From a checkpoint of a small transformer trained on Wikipedia: RMSNorm before each block, a variant of Adam for these matrices.
MLP neurons of a small language model. Each row is named by its layer, matrix (gate and up: input weights) and neuron, and shows model dimensions 32-159. Each number is 500 + 25 x the weight over its row's rms, rounded and kept within 0 to 999. Numbers have three digits each. A neuron's up and down rows have the sign that makes its largest values positive.
After each neuron's rows, "fires after" lists the tokens most often just before its 100 highest values on Wikipedia text that the model never trained on. A number after a token or word is its count.

L6.gate690:554589501509535547498518482474499532515521492526492525493427511483516445499528465506522491497460503495511525520500540527484518502541514476517535552474501500492501512525479539489488541532526456468487544499510498459491466497507472498521516527522475517501512501515468505500477529470488502535482533441481514509517458518485500519508498507535494491536474485491472505497527486520521498532495
L6.up690:508490505508530495480568476501513516523490497481437470515468540486507427517469437486522520524511496490506457501509504510461492545514520521536479530519486483476491468488508494517516453465500451523472506501530495549513520509496489525472531525481511478537506565496513484483517520488476507515444543512495499478457504460529485497521500500510460543472516508490511466512475509508524547478517
fires after: "od" 19, " K" 14, " Ab" 12, " sup" 5, " P" 5, " Mar" 5

L5.gate720:544508508475540526518517572506491490459484488501475482510490482456494453549476506470511478499487520507509517536451527462476492462466480500504537484537533506513481479474505472527460497462459487538485535502526558476484502500503486523491514481495470507535497500506490516470542474468514490507499512495502542528504499483507475466520513512515525529476477503502451502492512527483499507492531
L5.up720:496514497524481506479476476548484480488501476504495459538507465523476469477498478509455478530543465491526492506481515486470476490503464484547485507541529520514488489506538444490521486496495502497557493518528501536499491519509489472540471469496500536485546505473468481504513521521509514490507544516511482482513481517493474481486441482506522528481511498521526484494479509533481536507514
fires after: " F" 19, "f" 17, " f" 17, "F" 9, "ard" 7, " g" 5

L5.gate1212:523515498483546483506484548533531484476464494505496506506470490498496477531502508508517549530525508476479450520447509499474521466497477549491533466497514481523545478472521495539468488527518460515514553488529522513504487493498497513505535507515472497529487478498526517485479511521525544473494514520480539528484461513519502458506513539526480517465490485521477489557524490484508493498481
L5.up1212:526521499493474464521486551482502429458502475490478501541542519491526497524515513508498500481473514515483496472525496510513496489487540476512465478416488512473482504493493486491472521502535529574507515521512539521500505510478480511519503495484492487490496490471546517488458484550543509525510539495499525517515441508495529464507503497459489543467510525535497534495464499513528538487536
fires after: " f" 19, "f" 13, " F" 9, " art" 5, "F" 5, " l" 5

L7.gate844:547492504557531516517555469508514517481526531570511499477498509506539481509482509488517511492450474479536497444498535541486511512522509467494526475486510532505538463512486520530491516503518486526478507514519524511500475497493479478502555500458480504474494501512505520520509463512499506531506560564499569538448489476471530516521445489521508481506517495499483515497483486511527470526510
L7.up844:498521503475524519488479510472488484524459464489506487474524516509507528518484518499470514508531498528523496503508510500520524485504469537539541547500472485471467518502494468496473530511487502512495455452484559496491519524488539510526509512490489479511490504469496509518503511494528481439503533492508559541534488505492489488493458540478515494460484485539491510532471500486492497507486
fires after: " the" 27, " G" 11, " mov" 9, " The" 9, "The" 5

L5.gate59:486519486506473516569524522546498502504484495487516490488491487517489496469531506475516467501486518453505497514481502502488495553499499492526497502495506467524496474478423512488481505538506470448587525532485472470518547506546482486508509516481524470533495508510505517512529460512457504470515527528498533493531485502476543518497507479467486512509482498473533495517550475491482509495540
L5.up59:463480480502482468513514480541472500488497512524440496470522420464478527495495450449479537491522504503449505541514497501504525470480523493533513511522487476562505499462501508538515482516502487487474490526492490529479499512495493519530475462479564536475505474514496547467479490519521472513527463510515512493515498444516485497505513449527492556490485486499508525484513534514470537467522
fires after: " d" 15, " St" 14, " D" 11, "A" 6, "D" 6, " I" 5

L5.gate87:479492465463495478496469555512501496527493523481528501487470487500491482500521545498540486515491520473446459532546509502532540569510528510488489479491512524507517463515482555512488505489540456508476472478530489493477539534531451506461519493517488538521487481535493505514495513494519507494535513540482540492516489507513495468483510491471537492508479460490460511497479473500483453478499
L5.up87:525463511542536559486471500504514502533449498566549476475513505487518479448531467482534453511525479508507485467502556501481495460505486480485509475499501464544491493451489507466473444495500501499516468474507547492521516500538482508470488464509542437526463499469545527468487527533525529499480538506511534525448504503511502517519499536500501483510476485555529500443487496487441444496482
fires after: " N" 32, "N" 8, "le" 6, " n" 5

L5.gate891:527533478486531505496485596462504463458488458483463515488522486512491464468516532491516523508511493493465500511543494488517475504476482466522479496479502502542472494494474513510472489495494485473505520506506474524531502523487513537473460538507498478535489515513494524501535532519488489514473451540509473464534517484499544516499494539493522449521493489508526505535490445474508517505526
L5.up891:475500485546542496482511558468496521499464454470490475502526487476494486471487464529473476517495493511488469493526491543526486480509531484510502531502438529527529501506499466530515477533502509495522544486512513541513504516500533541463467466515514500510552513488533510524490507493536485490489496515520457506515491484483507500502481528530510492499444532505457472516482521509504520447496
fires after: " D" 22, " En" 10, "und" 7, "d" 6, "n" 5, " I" 4

L5.gate218:464509508477472500463552527517492526475482505516535528462506490528523494495499494510523509487519533452458506477504556518538532522501487530499510484514507510523563485522484526509481515515467505497481509494518530498534550516502484513485535480517491537522523515496549519467493493502503504444481503503508527517513481510509566504535500506477501492496481479465451493481498521482474497529519
L5.up218:510471502488495537496481525503485526501499501522519456527433519476479484458495466525529476475524509493487466529517534507479547500490517446472548522487470538522477501517515510467481525516518488481550521504471487523502498498540492487496499491492512485503489493481512524517456532479489485542490456518500509499493496455496504532490539500493468480540524488526480514503541487492489512518543
fires after: "n" 19, " n" 12, " N" 10, "en" 8, "th" 6, "an" 6

L5.gate926:468524499444527483535507484489493551556479499494571469530471552498546486482478502524504484527511510460521503478478513489453459506470513493504491493503528464536515552492496515496480490549517488512455515496522536521463504534527521478525514508540502471533493541432501497471535483470446492484437524480475486511498492552491456493530496478513500490479442508502506528462514457524495536468508
L5.up926:442519496478522483502460483494510547535465471501557483503494473559521490521508578509514503572517500495457481484497468484474489528469485472534455431482519455527485533514476485494477460478528524474477474511474505521510481502482496497456502516476525462488498508509457541452508456504473466481483473480485492491484514527495529485485507482489524497553538517522489460511522458506501504484501
fires after: " K" 22, " N" 9, " j" 9, "n" 6, " T" 5

L8.gate267:510536532538451509449476490517499503469512510512506523494507500530518487524514487524466485484458536479459508487507465562507478497513502508449562526478516463472500513498484478475525470497489514494506512479503471510511497518498472533541501454498487552472500529518520489498500488505476535544496475494510485480507500476493509567488505529479493502519461496513500474504476532473467477500479
L8.up267:481485525468529479488496479516523508489513488505457444523532513546509546524501483494493500529502480511514486434501512523477485518490498471483503497469462522500497472512451489509466495529475517476538515504489487489495469514485467459547502518521517466521458506488511511531446500541473464499537476495498447448484506493515482474498524488486491493551472497501491459482546530518521475544475
fires after: "er" 17, " Ser" 9, " S" 8, " was" 8, " C" 7, " For" 5

L5.gate1199:528512500501454487519525506492543513500485515543519509509464493549500463497532529522501515509475505480512519492491426465496496480532532552538480533458444495523521521495497474529479481546526551493502541498517463492480496477521503485494507484481503486586469462489498507550494484531522497479504500489499496456523460498505495492481460514463460491526501511526509518480501494522520494487477
L5.up1199:508489464494449515496462513518518491484546511478509532445508524513472508549483512529493448451519497490476476510527493473452467538522487522482533500460525534490483479532453512494553495495522540482455520495458511462470481495506520489489508536479530500523481470491466491492513494493557482452516464478538538490514503527432522478491455437514494531524519531510532492505504480494516535537512
fires after: " T" 21, " f" 10, " the" 9, " H" 7, " S" 6, ";" 6

L11.gate317:520494517493502474510525567475505494458504496520506510518505521532524476486530562486499520503475453483497511447503494508496515504518514529476570491484482502522491455504513470546470481491512493510490510508532528494522425492520518473534518520460515501494504483536510507502502505501507524529511481533488534454537491490499517509516476494473461475578483527497512456517478473483533501491473
L11.up317:468505502496478499479472549480493506489530503475502510480469491502524491505474514492482485556568498515511523498479489476499490545504483475520519462507501474476488506508508508524523488498511497500523527494534513516466512528510473483576464497498497515530543520495485494467525493488517439505485517474504530500522460505468493545496528508506461509513504526539474469455503508511486495532525
fires after: "\n" 76, " the" 12

L5.gate800:466499483504508497542475532502520491551481494575455482495517484482521489538506500497530521502536511496483457463541509502486535534480505506525486520495472489528523524480512519500476492517486473459511525510491542489508477534499484483524510471519509507522476475513551458515529486493501495490520487481512511480481487530496484493489480490498434498497471536532485468496512491507511490494506
L5.up800:515496525496519502501503556498556489537516492523533511486506520540520482504496488500513506511485466501496483462476549527438515569509536522508507517520484523531486491495492488522519477445499509487518563514513529477518507533474502470507527471462571487493524482472545478517498569522494522506519469501490495499520526505493484467481453485518476469546453512543501504468489520515473493480488
fires after: " n" 15, " G" 13, " En" 12, "-" 11, "n" 7, " N" 6

L5.gate1163:516496469464484496494476517520484551499495474521505506526513507494491468509533526525517497515547511489464496512454473510484501529493548549517491489478476472524528469484469480541433477511472500519503520483500516470486565467493500473462516467470494494499493516533469488475500493523482518505469523485484502445505499545482481478511504485493448513501476526531483468505527518492486490480498
L5.up1163:521506516484518456523520485452453470494499529482439497468481532482495526486492496452463524502511486480499467523532534489492510501492491534495519517475465486492481507472485502478502483511521506478501457562519517494551464481486522519531512463495513467493475505469525531536513495517502510514499499499483516500505493482523498479515482486481516475500479506483459486477526479495468551473509
fires after: " T" 18, " F" 16, " f" 9, " G" 7, " Bar" 6, " b" 6

L5.gate1022:483532458495563480514485510506517547538486531494528491524450507480502515498507449507506489515461538451496527458473471474460536520501488481493484547496448485524490521491517525512505457492530467491536515504471508458471510506489472514497510505528506506513518505501535451501530492514499525521452538533508505492519477525462494494519509511565476477462473515528463510486533500482529490539483
L5.up1022:446487470518502450500489463533471492493537488480510525496485473489551465538491506502527515539507490496490476477480517534513486525541495502491474529482518446487447468510463477526502516496513488493480514483503483499515505489443507464503516521478511513488494509470535462553463509510533495512464455479502454498513533550500461452501489477522510560504488558498523472506553504503490499519470
fires after: " J" 35, " Ch" 27, " j" 8, " Bar" 7, " K" 6, "J" 5

L6.gate925:499534487518494457534522527498495537499511559521478524497514526479461503475524495492538501529436521472494529503505491516503498514516492540502516478545501532532518529484482517492473495566507503518468499533458505489489469518477503505502495484473512493491507487534505519489507529524488540549464513527516495514494521455494491484519522505504511486466471510538466462513492515490477472476492
L6.up925:519501474493523456505563476525539509471496506509516541547488454484535502492539522531521500506502502527502562489486500515505518479474550518518504494468518487517533501494489541499495498510471554550506469451472472470481487494487473508522539494479465547505496494477489519494454489494491470502452518552500468500466516503456481536477561480514455474470467522534490481486505508508523499494505
fires after: " p" 17, " P" 14, " M" 8, " Pal" 7, "ce" 5, " Mar" 5

L6.gate316:491475467506498468472487561458475507471559489521502510516557501516484479491517525488498539487488534506499439520502494467509505515533499535544505487504458520525517473483522498533459480496514520530502492504494483518495487526494470531521506472480552528447488494474489500508535496488486485479473566497486514467489474506496546522523488497494526504438485497536457487530522477495570485507462
L6.up316:468550495528501463512508508490473469569534509545487482503506519539504522539482499471524496481487465506506525502498488495506475482504509524546504532536513507532499467463518492506509495496485536523475510505541539461503534528435491522463476495479527520502459497491510501478498536488483489536491472524496523470514541488526525458486488504502530502465487551504494496466489487507548497474501
fires after: " C" 27, " E" 8, " c" 8, "-c" 4, " A" 4

L5.gate368:498519481503495501512519503511508504473516484507536577501481520564502432475526509471530534518502511451484510502476486468458525468546557483460518467493501477507534551472482528521511533484499480483497535499536502492466494513521513526503541536478524482518549481431518496509494510479489458492496471487507469478513440490508467517509486496483461517510533484488493478495506510497516498507495
L5.up368:492542485483549486506492495425524478498517508483502483503530561533485527515498501506498507525525507507454478494467446509504479476538497480495514446501467529518482498503509485500519531514543479494477444523510493501491500520485554514496521495500503484511518481491534478547515522500475432546578482489545463489513489500493528486506512467461537547523502509507464468441478506493474494486470
fires after: " d" 12, " res" 11, "D" 10, " exp" 8, " Ex" 6, "ce" 6

L6.gate196:508508472480516463526509516519493507479499467534520543525510515491518518482441484520514523505487543475491505463508521490459500528510508511455479510558493481510483509479514495496481502515462508525467464493569457498517447490537483507480515534475513489514493516450494486466497530491473468528531507473510471484507482488491517464522501508527484521506488513469473495478496500493535569505518
L6.up196:455467513501491449498502527504480484493470505556537574466451511537508474510469512466541507495507503483520493496460488505507471522484471503515501484492470489486527480475510511523504482516538453478495495487506503496507459544529529485447490517483492457509524491467487516471498495468511533547526450475512525499471476518534488560500520494481488536509497496484517544463508468455530517547462
fires after: " D" 43, " d" 14, "D" 8, "in" 5

L6.gate802:511554537488523500532465520483468557501516495501536508482489473529467484525502510519545469519500498494499506476475458500449481522519466486490510501481510459493488524505542494469488500538518456504499504524498533531487474511454519513530540512527499488501483501507513491500446456486522490447483505491488488475471499518523501487498511548527521475589523498470518486515509523478522532539496
L6.up802:462492518510525460473475466496503517475503479439547549460447517518490528537478451488485512454493535471467515549501481513485448494495512478515523511489523510498501450477486504509534498498522508483466531515484544531546517561491509478553491514482470495528517495508506541474523520555505481513512521452485463488522482499544470520497512454473490493472479465517467480484508511506522502503499
fires after: " D" 25, " d" 16, "om" 5, " De" 5

L5.gate624:506499472513513503508504528429510508530488504533550497493494535476526520525496510458519497534488535455500504507495499494500469507527511531526534524486467464538491550465558514514442475517500503495526482516532457466485502459493496510480488476489503537515488527472476513502447434514501504513449532515516486435502491491500478496491538490519480499457501532509491513522509533469503505500456
L5.up624:502516463535501485467509489497508492495493465499500523532502521451514535543474529504501511503475490503504495550520465499519503529511485499512484492466531468530464437462532471536504506497493511448530462494528513505535486513522476516493487516434486509539509524544449493496468489484510496528473509458511478459514514538531465486494496476524485503489537526508557502501496522499508518469491
fires after: " C" 19, " c" 15, "c" 10, "-" 6, " (" 5